From a checkpoint of a small transformer trained on Wikipedia: 2 heads of 64, 4.14M parameters.
MLP neurons of a small language model. Each row is named by its layer, matrix (gate and up: input weights; down: output weights) and neuron, and shows model dimensions 16-111. Each number is 200 + 30 x the weight over its row's rms, rounded and kept within 0 to 999. A neuron's up and down rows have the sign that makes its largest values positive.
Before each neuron's rows, "fires on" lists the tokens most often at its 100 highest values on Wikipedia text that the model never trained on. A number after a token or word is its count.

fires on: " " 35, " \"" 25, ":" 16, "-" 14, "–" 4
L9.gate19,210,194,227,216,201,213,195,211,247,196,205,191,172,157,165,257,200,227,154,176,180,157,191,201,234,189,172,210,119,201,252,220,249,193,215,226,223,210,224,270,205,181,198,179,187,167,214,153,225,201,219,194,191,206,229,207,187,200,178,162,226,197,200,149,173,231,171,263,192,192,134,243,201,251,234,255,213,202,206,231,207,171,199,209,171,159,166,173,206,204,180,175,173,212,145,228
L9.up19,239,241,184,215,200,160,150,233,194,211,201,188,173,163,252,205,228,186,148,209,219,224,205,243,241,207,213,208,217,151,208,216,257,169,196,215,210,178,160,235,167,187,190,182,227,176,204,204,138,172,219,163,232,266,187,221,201,205,159,185,210,216,166,157,167,195,176,186,187,161,188,219,249,246,149,219,202,205,179,216,220,178,199,190,171,212,186,192,191,182,167,202,194,242,137,229
L9.down19,169,234,164,203,188,199,215,208,165,208,170,179,166,238,265,199,204,184,233,167,195,231,242,194,224,235,228,204,185,149,150,234,191,167,232,161,196,215,148,199,176,256,242,175,155,184,228,242,182,198,165,235,190,195,221,210,160,176,200,204,193,197,165,201,235,206,138,205,169,219,186,188,200,142,185,161,208,158,202,246,184,232,191,185,207,221,239,168,213,220,223,203,176,213,180,228

fires on: "s" 44, "st" 35, "ster" 20
L2.gate304,235,187,221,164,172,181,222,240,219,173,219,178,173,224,187,179,258,212,172,226,215,159,230,214,240,229,176,214,184,199,154,196,138,205,171,190,200,199,205,171,192,288,208,162,219,208,239,277,194,130,183,205,203,188,222,205,194,188,182,202,242,242,196,251,173,200,204,193,232,184,250,189,193,208,220,206,230,216,146,198,188,203,227,175,206,157,212,200,195,231,192,179,151,192,204,229
L2.up304,222,166,217,201,250,194,215,231,143,187,226,199,223,194,160,157,158,177,213,211,195,180,174,191,138,204,147,199,213,228,255,234,226,206,163,139,186,222,213,190,145,200,190,223,205,181,209,170,207,215,177,144,258,226,203,198,167,200,188,236,183,176,231,159,189,151,238,192,219,209,229,206,200,188,226,196,203,131,134,210,211,121,206,224,222,177,236,150,194,291,239,196,198,193,198,192
L2.down304,135,254,178,211,188,222,172,165,235,178,170,241,161,197,229,276,184,216,212,205,219,203,194,250,202,209,220,207,183,205,206,227,192,199,268,214,194,203,201,196,254,166,235,192,219,222,174,190,188,221,246,207,206,208,214,195,255,204,186,185,209,214,170,222,176,202,187,260,221,188,132,162,231,181,145,238,203,227,239,187,213,262,247,189,203,220,183,204,238,172,191,209,232,174,169,201

fires on: " " 63, "==" 28
L9.gate50,202,206,151,255,166,168,152,161,243,233,226,183,217,151,178,185,197,171,212,180,166,169,245,204,269,254,143,254,187,168,197,182,223,159,204,262,159,172,192,169,193,220,176,202,159,195,160,186,147,165,187,189,225,153,171,154,203,201,161,175,211,167,169,155,227,219,175,194,217,249,176,204,140,182,196,228,197,241,185,197,198,217,211,174,201,212,193,218,195,162,214,202,145,227,131,228
L9.up50,216,196,188,175,221,194,182,181,196,183,152,216,193,191,202,199,150,189,176,232,205,246,184,203,196,223,177,181,224,218,202,190,218,188,196,171,263,212,175,214,182,230,198,175,192,200,208,188,203,236,199,193,207,220,160,225,191,179,206,176,157,216,156,192,203,159,253,238,173,203,166,190,241,206,241,204,235,210,240,225,232,199,220,238,208,246,185,229,163,219,223,197,191,254,174,210
L9.down50,210,222,201,191,161,170,194,226,149,241,189,235,193,190,228,229,178,137,226,215,189,163,229,210,229,232,157,183,196,178,261,196,220,208,199,206,176,183,213,165,206,226,194,150,160,230,161,175,194,189,189,241,189,195,240,218,206,161,196,138,146,124,187,143,187,201,121,200,204,201,207,155,123,145,167,162,214,248,172,232,169,209,177,170,195,194,223,223,172,203,184,210,181,206,184,166

fires on: "y" 50, "al" 13, "die" 6, "don" 5, "ve" 4
L5.gate238,170,184,244,243,233,198,258,222,197,222,201,209,236,211,185,204,221,152,183,251,183,188,192,228,197,160,185,210,157,175,127,192,197,257,202,212,218,195,209,216,122,199,197,147,226,195,121,196,221,184,236,155,201,227,199,179,179,189,171,240,209,162,168,163,185,270,144,188,209,211,184,259,221,186,160,169,209,230,188,154,187,175,165,224,181,173,224,249,205,246,230,213,180,218,195,142
L5.up238,217,219,188,209,203,201,228,186,215,219,235,218,155,213,141,166,225,214,181,199,193,170,203,231,139,192,50,219,222,183,193,273,197,160,176,214,184,204,246,147,174,147,185,245,234,185,185,229,234,219,172,186,215,168,177,167,194,214,226,218,233,223,241,175,203,187,222,178,214,203,158,234,182,196,180,146,264,168,210,160,191,169,172,221,199,191,228,200,225,166,182,184,182,215,176,166
L5.down238,222,208,202,171,208,209,199,226,202,122,206,231,141,201,233,185,237,177,173,167,170,161,193,170,264,162,207,200,177,224,210,198,185,174,234,200,179,194,195,179,242,185,180,225,184,243,259,169,183,229,170,245,166,153,198,211,215,222,209,161,227,148,151,174,139,140,281,199,238,177,215,118,212,235,231,219,195,215,181,237,206,212,173,160,209,152,207,178,189,186,174,180,209,207,182,243

fires on: "===" 51, "==" 40, "====" 5
L6.gate142,158,190,171,184,194,196,191,203,235,181,199,194,230,184,242,209,210,143,217,175,168,218,197,240,227,178,168,223,205,212,175,204,226,182,247,231,245,163,196,178,177,229,192,196,223,166,170,134,183,211,185,148,198,213,207,208,177,172,192,181,262,179,148,181,233,218,198,232,207,214,151,186,174,195,153,211,162,213,255,227,241,218,153,166,227,189,260,199,141,183,213,159,187,202,129,247
L6.up142,242,265,176,207,190,177,158,199,231,246,225,192,171,214,157,182,150,229,220,215,189,208,212,225,256,204,204,242,216,180,176,209,224,175,214,189,169,178,152,175,167,243,194,261,215,180,188,161,214,200,194,191,252,219,216,207,194,166,207,214,169,224,191,177,206,198,216,168,204,220,202,198,174,154,220,141,193,215,207,168,190,193,195,245,136,225,244,158,166,217,213,118,142,212,169,196
L6.down142,195,264,171,231,182,71,206,200,204,180,229,199,189,202,205,182,200,208,203,226,214,217,211,233,211,178,214,242,169,200,221,178,219,182,198,220,189,233,182,214,195,231,224,219,203,207,211,209,168,197,188,178,222,195,215,218,196,215,180,195,155,235,180,199,214,226,129,162,216,230,185,247,205,168,187,178,231,234,225,197,189,242,229,224,139,161,192,160,187,198,231,170,194,244,230,185

fires on: "===" 60, "==" 30, "====" 8
L9.gate197,165,188,189,214,211,226,190,222,184,185,180,232,208,156,179,186,250,233,189,164,167,154,134,233,265,174,176,226,219,173,176,155,251,188,199,276,197,167,218,166,162,247,213,184,205,172,182,242,150,212,243,168,132,189,235,214,214,200,271,127,187,180,181,195,223,225,174,213,235,215,208,212,192,191,194,208,208,229,170,191,212,227,203,171,167,215,215,241,168,226,186,248,202,131,159,236
L9.up197,181,173,246,177,184,194,179,250,196,191,168,232,205,233,213,189,177,195,248,202,172,256,157,196,161,206,202,218,189,156,196,229,172,243,207,138,250,209,167,150,178,188,200,183,202,109,236,187,207,223,129,184,219,197,224,197,145,160,189,171,184,185,137,91,211,208,171,250,204,196,237,179,172,205,188,217,161,225,197,208,238,221,209,197,287,211,210,197,189,209,167,176,127,221,184,136
L9.down197,230,239,227,230,171,159,267,252,162,211,198,234,186,170,209,238,179,184,180,207,234,144,211,232,222,219,238,216,203,179,233,215,197,143,180,255,201,298,178,205,175,204,239,214,222,217,238,216,181,198,187,214,192,214,199,208,200,191,164,161,233,198,206,184,158,216,146,198,214,229,205,240,223,193,181,185,182,176,177,212,188,182,169,187,189,204,217,227,189,167,212,193,266,179,186,172

fires on: ";" 89, " /" 10
L2.gate150,223,218,228,200,181,230,179,228,202,256,202,172,227,208,160,186,209,230,203,211,153,198,195,186,225,260,204,229,130,170,193,190,250,219,160,199,185,165,254,234,166,202,177,199,239,169,228,207,185,234,144,222,191,182,221,205,147,213,195,189,152,111,196,213,264,171,192,221,214,236,193,148,179,192,137,131,193,230,155,213,232,189,159,188,240,185,174,209,229,171,210,195,179,185,235,246
L2.up150,229,197,234,226,146,193,204,149,248,226,196,196,217,229,144,184,213,218,183,209,233,243,252,176,207,231,193,171,201,161,214,213,244,207,170,142,184,232,222,169,189,211,188,208,253,181,229,232,185,192,143,173,210,189,190,196,190,236,201,208,215,198,215,211,185,225,224,181,215,167,229,218,204,214,161,174,194,240,194,203,215,183,227,181,175,163,184,193,257,178,181,178,204,174,264,211
L2.down150,183,198,152,176,231,148,219,158,249,183,185,197,176,227,198,186,186,206,188,212,237,189,215,190,192,144,207,158,258,218,205,208,154,195,237,190,223,227,182,165,228,189,192,201,162,214,162,183,238,175,248,149,184,184,170,200,258,204,210,205,253,306,217,190,127,245,164,221,206,167,182,240,213,191,235,250,195,192,219,192,160,199,257,224,161,219,221,187,196,196,191,170,221,225,141,157

fires on: ";" 31, " —" 16, " Fo" 14, " Re" 14, " Ve" 13, "SA" 11
L2.gate223,224,225,208,201,233,187,198,168,214,223,229,235,170,221,221,182,226,179,206,198,257,219,254,189,176,244,199,226,220,228,236,226,234,242,208,139,181,259,194,127,190,190,229,231,241,193,224,232,187,152,174,177,208,228,184,215,190,236,208,222,212,198,205,163,181,193,231,115,201,141,243,256,213,231,147,188,202,220,181,193,157,184,245,184,196,146,206,184,263,203,174,187,180,158,248,172
L2.up223,256,207,184,223,197,278,153,210,211,202,205,183,205,253,248,180,249,244,205,209,191,155,229,198,202,235,185,156,164,205,199,222,289,203,189,195,155,202,213,256,148,170,186,158,179,236,246,177,226,179,195,232,189,192,231,186,205,275,174,188,194,218,219,197,200,240,218,218,174,201,164,252,209,178,197,200,196,257,161,184,161,160,193,198,172,204,215,211,207,240,179,230,187,172,123,249
L2.down223,187,191,182,208,217,127,218,182,195,190,216,192,186,140,171,195,159,167,198,214,181,247,175,207,199,159,209,245,221,206,210,179,129,191,219,207,245,178,155,163,234,218,246,254,207,158,144,233,139,199,203,178,196,219,160,201,192,136,206,215,214,170,188,186,205,155,174,174,211,211,265,155,202,260,217,168,192,141,217,225,241,226,190,188,192,211,191,177,231,168,203,146,200,203,283,187

fires on: "1" 100
L2.gate185,214,203,186,222,183,196,164,218,239,133,213,216,238,172,185,192,169,193,189,214,185,169,185,148,173,231,222,224,228,242,179,199,162,181,204,200,211,238,211,169,184,183,215,239,242,211,213,140,186,166,223,229,223,219,207,223,255,247,218,208,200,199,183,210,197,197,179,196,190,193,185,184,197,206,170,201,186,157,207,215,246,167,175,210,224,325,198,214,212,214,212,246,135,269,190,177
L2.up185,215,177,193,211,175,171,197,191,204,168,213,192,282,188,166,215,245,186,183,249,248,210,221,213,213,160,208,157,228,194,132,170,230,235,198,199,181,182,141,141,241,172,190,187,214,209,203,211,163,165,219,252,221,236,221,171,243,232,194,230,240,184,237,166,223,186,207,239,241,185,227,219,214,206,194,213,159,167,243,216,210,188,205,158,184,150,196,203,215,178,225,194,153,186,218,204
L2.down185,190,192,199,162,221,265,251,154,178,213,216,208,182,155,241,210,195,220,207,223,194,181,191,170,201,202,118,192,169,205,183,229,229,192,213,221,196,189,229,226,234,174,192,183,111,232,233,214,233,221,193,202,172,151,181,158,199,187,223,222,172,196,223,170,188,196,256,219,190,206,184,207,153,190,254,194,217,223,166,148,176,253,196,198,157,176,200,197,179,199,193,189,201,167,224,207

fires on: " Re" 45, " re" 38, "Re" 8, "De" 6
L8.gate259,201,190,246,246,233,156,221,208,237,198,192,187,193,194,213,184,245,175,209,164,143,173,171,196,198,228,184,224,191,155,200,195,203,208,233,184,219,159,227,199,164,134,201,240,283,174,212,246,218,177,253,217,242,223,181,215,227,203,216,118,195,186,202,221,210,163,192,203,180,204,222,245,220,174,200,197,193,217,177,199,182,278,201,220,210,239,197,217,194,208,237,177,144,146,168,210
L8.up259,228,187,181,188,169,184,210,219,195,200,214,141,166,157,215,188,209,175,188,235,219,149,241,199,234,187,155,192,206,189,169,180,261,179,213,197,215,249,161,204,249,200,151,191,205,105,213,211,172,122,166,205,180,188,221,229,216,168,225,188,184,199,203,257,143,197,175,206,184,174,214,229,239,167,230,261,234,193,229,161,165,191,145,250,226,154,199,224,256,158,238,164,160,147,157,174
L8.down259,219,195,174,188,212,152,201,262,170,208,206,194,223,120,168,215,166,204,196,145,219,209,223,209,198,198,225,238,164,117,254,189,199,229,179,193,187,193,226,215,184,198,218,156,154,232,217,222,188,156,192,196,228,232,165,196,232,222,204,227,203,173,181,205,231,232,189,129,170,248,216,189,239,207,259,166,177,184,208,202,171,249,167,201,221,221,176,187,201,198,203,143,183,159,197,178

fires on: " " 36, "5" 22, "4" 18, "s" 9
L5.gate319,247,152,176,204,196,204,187,187,218,210,211,147,238,229,242,161,219,233,207,223,193,151,224,174,224,189,163,200,174,186,157,261,240,241,187,193,147,163,172,192,170,231,147,177,198,221,170,174,199,229,179,192,183,187,166,200,194,175,126,210,172,189,251,167,223,181,204,194,247,190,181,225,221,190,189,163,174,241,162,165,193,143,159,221,159,225,160,137,158,202,209,180,143,224,132,231
L5.up319,254,198,217,163,227,169,211,205,200,153,191,282,270,209,201,257,193,222,211,240,175,200,192,185,211,183,186,267,207,203,179,175,184,217,192,178,217,181,222,238,173,197,182,244,206,196,194,178,261,198,172,230,214,202,191,207,129,152,194,188,166,162,205,209,141,229,226,223,242,168,174,200,190,217,216,147,201,168,222,243,278,184,171,197,227,212,196,187,193,226,195,229,156,223,195,175
L5.down319,259,180,186,224,149,175,216,219,142,212,247,131,241,149,165,173,225,196,151,192,189,164,245,200,179,192,221,197,242,173,190,185,200,200,175,181,87,207,233,221,132,230,173,162,202,224,196,191,193,136,229,214,155,220,236,237,233,182,194,199,184,209,218,146,202,185,206,240,220,213,181,188,220,199,223,205,177,206,170,202,191,149,195,216,160,164,180,213,223,218,218,214,196,199,188,215

fires on: "." 50, ")." 22, "\"." 15, "==" 9
L9.gate30,207,260,231,200,134,213,221,232,225,136,201,188,186,187,197,202,204,161,173,209,199,158,209,193,228,220,235,169,207,183,187,223,201,146,172,206,159,204,251,214,168,211,181,193,260,209,158,210,172,172,252,226,218,203,220,205,206,191,141,168,199,205,178,172,186,205,144,190,142,189,176,190,133,198,199,255,192,225,205,146,158,198,198,199,198,211,198,229,178,197,256,169,219,202,200,221
L9.up30,210,268,170,169,254,181,176,190,227,225,178,178,193,209,185,176,202,154,187,178,160,258,189,228,233,176,189,210,271,265,187,208,173,151,149,188,193,211,183,209,259,246,245,218,207,176,219,178,191,240,223,193,217,153,180,192,214,179,213,201,200,205,179,231,214,199,213,205,218,205,236,258,162,181,172,176,215,207,225,222,255,233,222,201,214,235,247,213,161,188,217,197,138,246,133,175
L9.down30,173,207,261,214,166,211,233,211,206,170,203,220,199,212,200,231,180,195,186,208,162,182,197,192,206,217,207,154,147,164,161,197,197,219,219,136,202,235,245,153,192,188,214,231,229,217,164,217,236,178,207,195,169,260,207,235,202,209,163,198,184,161,198,162,166,166,57,178,203,237,176,173,214,191,186,202,161,229,147,212,173,185,196,177,231,181,215,212,192,194,198,184,221,161,249,188

fires on: " Ma" 19, " Ri" 13, " Mi" 10, " Da" 9, " Ga" 9
L5.gate125,166,181,185,216,163,204,257,179,172,157,221,188,227,166,228,230,249,217,210,208,213,202,200,204,227,194,211,183,163,259,188,208,216,250,176,241,196,198,213,151,225,194,199,174,246,213,155,219,207,180,209,156,192,223,189,181,196,185,167,177,204,184,172,169,186,209,129,170,201,195,164,171,197,224,216,237,169,264,178,196,158,190,238,165,198,175,173,170,151,163,234,232,248,216,221,233
L5.up125,155,184,192,222,169,155,209,133,176,191,220,152,181,169,188,150,173,235,191,230,193,186,190,209,181,226,196,225,235,236,217,196,223,124,183,160,187,194,176,167,223,238,232,171,184,188,200,199,239,161,169,230,241,245,209,170,191,248,171,176,217,171,196,166,227,195,202,185,155,229,216,187,166,162,243,263,176,254,191,164,211,202,218,184,148,234,189,142,205,180,252,220,163,224,155,229
L5.down125,234,180,212,183,220,179,178,233,238,213,191,219,179,222,180,175,187,183,200,239,210,198,248,181,227,186,186,178,211,212,198,195,256,176,170,197,202,197,234,206,220,215,208,194,180,202,141,155,200,144,215,168,225,175,237,187,185,169,198,192,176,212,178,205,183,217,240,164,216,229,179,186,205,176,263,222,221,162,191,232,228,156,271,228,168,208,172,213,203,184,198,193,243,215,179,205

fires on: "s" 100
L2.gate34,211,188,174,155,190,209,172,207,224,220,238,183,186,238,198,162,244,199,224,226,225,215,198,171,201,212,225,197,215,195,146,152,195,185,198,201,241,245,207,225,161,268,163,237,162,219,207,230,182,175,150,195,179,270,252,216,228,199,212,195,181,211,204,218,217,186,174,201,176,166,212,177,248,204,140,188,204,209,262,275,273,195,206,241,164,209,177,184,210,214,118,202,182,190,232,178
L2.up34,234,248,222,223,148,184,233,233,159,214,237,159,212,176,175,129,145,190,185,158,229,218,206,201,208,260,200,146,219,197,238,183,240,204,192,165,132,208,178,170,207,242,225,194,217,180,228,189,184,190,186,190,214,207,225,206,205,201,185,221,264,220,213,214,222,173,248,182,220,213,224,182,206,194,193,184,205,182,195,185,171,151,214,161,155,199,262,185,212,202,236,251,199,197,247,228
L2.down34,164,186,221,199,242,186,182,179,238,205,146,225,213,170,222,281,204,228,175,233,148,165,177,213,206,147,179,246,156,209,216,235,166,202,220,225,195,193,235,175,238,134,239,198,227,211,171,181,217,237,249,207,238,164,178,179,191,188,213,185,169,164,192,195,160,232,213,215,182,226,187,196,196,142,198,184,192,197,172,154,160,190,206,181,228,206,191,211,205,186,242,170,195,154,195,199

fires on: " Ma" 46, " Ba" 24, " Da" 13, " Mu" 9, " Ga" 5
L2.gate112,194,191,206,181,138,233,249,193,206,131,167,215,231,218,221,185,230,215,229,146,155,218,168,196,196,227,245,195,193,239,194,222,188,189,160,214,205,177,250,197,245,224,184,180,183,177,198,158,230,203,161,208,128,231,191,178,234,197,196,164,205,192,206,170,202,208,130,201,147,198,167,216,192,194,201,250,169,244,177,217,155,216,226,177,222,215,210,165,182,189,219,250,162,212,198,164
L2.up112,199,177,214,210,155,223,244,182,169,154,200,219,181,158,221,178,186,202,214,195,189,197,206,196,188,238,170,184,218,243,163,201,202,210,172,206,173,200,177,186,278,195,167,183,215,218,203,173,192,146,177,215,174,219,200,196,256,226,171,116,205,185,218,164,178,187,162,182,118,176,171,228,162,206,222,210,169,240,209,173,181,141,235,201,202,182,182,169,199,190,187,222,167,217,215,170
L2.down112,224,141,200,194,218,207,225,205,193,234,224,202,196,177,192,161,197,189,132,215,249,187,242,153,181,211,158,181,224,247,190,223,220,181,208,253,172,200,163,165,208,203,184,237,220,247,189,212,176,117,198,199,314,184,189,186,237,224,170,186,197,194,220,170,174,182,187,158,142,114,203,237,209,230,166,201,209,229,210,194,231,132,195,228,190,187,196,189,209,183,163,217,192,209,231,187

fires on: "," 98
L2.gate226,134,199,240,217,216,192,205,223,253,207,182,222,224,181,234,203,204,215,205,200,201,184,173,168,174,223,147,227,170,188,168,191,215,238,147,180,207,192,234,209,212,186,157,223,203,178,232,230,255,158,167,213,169,139,174,241,236,185,161,193,202,200,167,164,185,214,125,176,170,203,202,159,197,222,176,237,185,173,208,191,175,216,214,179,222,198,125,246,190,163,158,182,165,177,233,189
L2.up226,194,202,236,166,228,192,250,216,183,197,194,234,254,218,233,209,198,289,241,217,191,228,183,204,183,181,205,202,192,179,176,262,201,217,206,170,252,199,174,214,219,199,160,195,155,203,209,187,241,196,185,226,159,158,178,225,190,192,207,209,232,221,201,217,238,192,242,207,208,196,178,176,170,295,177,167,200,215,210,206,226,234,171,201,258,172,147,206,200,185,176,193,215,235,207,152
L2.down226,251,208,185,200,155,197,178,167,206,180,218,158,146,207,209,196,233,160,191,203,173,194,230,207,272,203,222,198,195,181,203,164,153,131,239,264,224,232,173,252,165,214,186,189,222,206,210,196,144,212,202,183,225,260,240,173,165,207,224,195,153,206,223,187,173,175,220,230,171,139,202,245,218,178,199,188,225,236,175,221,186,196,182,255,137,198,267,172,216,200,232,215,227,227,162,196

fires on: "/" 16, "." 15, " and" 12, " /" 11, "rze" 5, "hi" 5
L5.gate276,232,156,164,185,169,221,214,221,194,202,228,227,186,186,233,210,264,201,211,197,197,161,177,219,202,228,247,200,139,208,230,243,209,211,183,194,207,167,212,268,178,186,236,148,175,170,195,211,227,244,223,190,158,159,212,190,145,210,205,183,190,205,188,194,240,181,173,240,234,240,143,187,193,178,197,195,194,244,150,193,232,230,175,211,216,182,192,189,175,223,226,221,195,167,119,254
L5.up276,198,214,185,192,146,185,173,194,216,207,172,234,209,193,180,148,186,231,236,184,234,227,197,213,189,174,196,162,230,146,147,149,191,204,222,198,265,236,197,211,167,226,144,212,189,121,188,240,255,162,202,218,191,152,259,200,180,272,206,212,224,194,167,152,256,243,182,174,294,210,184,185,247,209,233,181,186,231,200,211,224,228,196,265,168,224,185,220,204,223,214,205,212,159,156,200
L5.down276,209,205,162,225,224,176,186,175,225,178,135,143,201,150,156,131,226,191,198,184,187,183,237,240,134,216,194,211,245,159,227,210,179,165,195,221,222,191,245,158,183,230,144,223,184,208,177,206,200,133,160,188,213,192,196,226,235,209,191,175,226,219,202,181,194,199,157,188,181,208,240,238,192,252,292,229,220,245,217,216,196,183,210,227,150,251,219,169,231,157,181,245,211,186,207,205

fires on: ";" 61, "." 28, " |" 4
L5.gate279,239,168,216,168,195,218,199,228,219,219,204,197,161,175,205,194,194,243,221,148,195,199,173,188,221,237,223,249,171,186,202,202,225,214,180,229,270,170,228,237,195,193,219,227,207,204,196,223,194,192,202,195,223,249,172,204,179,186,214,176,148,193,236,214,231,196,154,260,209,203,232,208,191,176,231,207,207,213,168,211,204,181,179,221,207,164,271,204,215,213,169,183,158,179,173,258
L5.up279,150,170,198,168,181,211,185,229,210,195,189,227,186,210,196,215,141,225,200,210,180,192,195,219,180,221,182,198,212,198,221,193,204,190,204,154,236,258,186,229,224,189,194,185,182,160,274,180,278,182,199,244,192,178,163,207,200,205,198,236,288,206,216,172,190,212,185,257,202,181,221,212,199,239,190,218,234,212,188,179,184,203,194,177,192,220,163,269,224,183,206,157,179,164,187,247
L5.down279,172,167,229,221,204,146,171,145,204,212,183,184,167,201,179,117,206,192,156,172,218,227,200,192,199,172,173,178,234,228,152,232,206,206,151,223,146,187,187,213,220,170,178,224,140,221,203,184,198,219,199,163,159,177,230,202,210,216,196,230,192,150,177,164,196,222,150,195,178,285,153,265,171,187,199,193,197,200,202,170,147,237,207,227,169,217,192,201,190,191,232,282,192,217,205,167

fires on: "born" 19, "1" 14, "count" 8, "nov" 7, "South" 5
L2.gate129,205,184,196,225,199,198,138,250,186,181,181,244,231,229,199,197,196,211,283,215,215,219,193,181,216,194,208,248,226,179,191,181,239,200,145,175,181,217,228,217,228,180,184,284,197,221,195,214,195,221,205,178,199,174,205,183,183,220,146,177,156,198,80,174,193,211,224,204,208,215,160,193,186,158,189,153,250,188,278,220,218,194,193,199,201,238,208,197,166,203,131,222,170,229,126,162
L2.up129,222,188,217,252,221,179,152,189,228,200,200,232,212,200,160,219,184,219,216,222,214,193,236,175,194,188,213,184,226,204,231,182,253,217,170,118,192,244,223,161,182,194,195,245,235,162,190,192,198,194,195,175,197,194,198,216,147,262,193,196,178,225,175,159,231,174,251,147,230,195,207,237,147,169,184,160,197,141,234,153,211,182,243,193,205,208,176,196,229,185,160,258,199,200,224,177
L2.down129,178,187,208,201,226,173,254,144,229,226,192,215,183,194,185,212,221,193,166,216,210,173,177,138,200,202,193,192,147,241,208,216,167,162,242,222,240,195,208,192,185,226,206,145,160,178,200,201,232,180,154,211,185,212,174,228,178,205,237,215,266,217,291,186,202,162,193,168,182,183,201,232,162,223,237,240,171,187,159,150,158,226,205,181,167,172,143,214,208,185,240,204,234,169,257,192

fires on: "y" 44, "al" 13, "ry" 6, "l" 6
L6.gate37,231,186,184,183,232,236,182,234,212,226,209,171,226,198,176,208,220,189,183,238,188,177,148,188,228,167,168,199,127,157,224,176,208,206,172,220,217,190,166,231,163,173,201,173,197,176,214,215,204,208,238,190,174,229,176,177,183,218,193,230,258,195,210,142,276,273,188,183,189,231,176,191,223,181,190,170,151,164,162,129,164,189,184,237,185,190,207,223,185,192,177,220,202,173,158,212
L6.up37,213,192,192,209,180,161,210,163,208,156,217,169,207,177,163,207,189,219,190,117,194,202,189,261,187,188,159,138,225,173,191,148,193,229,253,187,191,213,170,194,187,219,190,235,169,211,197,201,239,197,173,240,209,236,200,150,227,193,149,213,239,158,242,154,188,241,167,185,195,194,231,215,210,220,206,158,190,152,179,219,172,211,216,200,200,178,228,213,195,196,184,177,146,180,215,213
L6.down37,186,208,197,181,207,148,265,233,195,190,182,209,184,195,235,177,197,246,234,184,168,148,222,235,170,200,201,213,238,189,179,219,176,194,199,182,211,169,201,177,235,208,173,243,212,219,181,174,144,182,164,192,225,157,160,186,211,215,186,165,203,143,155,245,187,154,232,215,192,151,207,141,200,196,221,191,207,194,205,249,214,170,205,145,187,158,175,214,165,248,212,120,171,254,205,234

fires on: " Inter" 13, " sub" 11, " Re" 11, "Re" 10, "P" 10
L5.gate58,204,212,218,218,201,153,166,227,223,219,236,144,213,186,164,181,246,190,208,197,161,196,211,224,208,234,201,216,240,229,172,203,222,162,240,213,210,153,174,221,145,149,148,189,226,198,210,179,208,159,217,199,186,163,231,180,204,178,235,172,205,200,138,171,193,172,213,206,170,238,218,241,160,175,212,268,148,187,228,238,156,206,131,228,188,259,202,192,192,186,173,207,199,183,185,204
L5.up58,238,189,218,203,232,197,198,190,221,183,209,195,161,235,208,208,211,191,214,134,196,167,188,147,245,155,214,225,234,148,159,176,171,137,290,249,209,238,155,185,181,146,176,194,232,182,201,237,212,185,189,230,159,165,205,216,196,186,234,169,205,166,261,181,227,198,222,200,191,197,175,182,189,209,209,245,208,174,220,212,182,205,183,227,241,248,169,174,216,232,215,217,174,156,229,220
L5.down58,289,219,173,181,201,155,162,231,197,181,256,163,228,214,172,233,183,189,207,183,175,179,137,224,195,176,175,236,155,160,169,193,233,191,213,194,177,228,197,226,186,157,184,223,219,187,158,250,165,209,227,215,234,153,238,209,210,189,231,233,205,168,226,219,185,206,217,165,156,218,171,138,214,193,251,243,182,182,177,199,202,195,220,176,208,238,207,170,254,205,259,178,195,148,200,227

fires on: " " 36, "re" 13, "in" 8, "1" 5, "-" 4, "la" 4
L8.gate55,186,189,215,155,208,186,231,240,201,190,195,222,186,170,207,203,241,199,158,270,179,216,131,253,178,179,215,217,168,181,238,171,225,199,193,271,222,179,123,246,176,181,188,214,214,186,181,222,231,210,212,185,230,193,217,188,168,178,201,209,120,212,197,143,194,174,172,266,217,204,179,227,241,206,162,157,222,191,182,185,211,203,187,247,224,222,210,167,213,207,197,181,216,184,227,233
L8.up55,233,223,184,189,196,186,113,187,161,213,222,235,170,193,203,156,227,171,232,247,164,170,198,184,150,205,225,160,201,133,223,218,168,188,203,180,186,248,242,206,173,197,157,224,243,197,201,210,194,224,181,187,200,202,198,208,204,187,250,210,157,200,203,215,218,139,191,161,218,209,212,238,192,179,154,157,162,193,154,240,208,187,169,208,204,207,197,197,121,195,147,152,213,253,214,212
L8.down55,248,202,179,210,196,219,208,241,167,221,223,167,241,219,188,205,230,208,228,153,205,183,162,193,175,208,201,172,202,171,181,201,202,206,228,248,214,170,202,185,178,175,181,172,265,217,221,223,202,214,238,225,264,193,162,161,193,186,151,214,240,161,175,182,186,189,218,184,185,222,214,181,119,174,203,243,235,203,181,192,241,150,162,164,208,190,274,239,212,189,194,235,159,209,186,230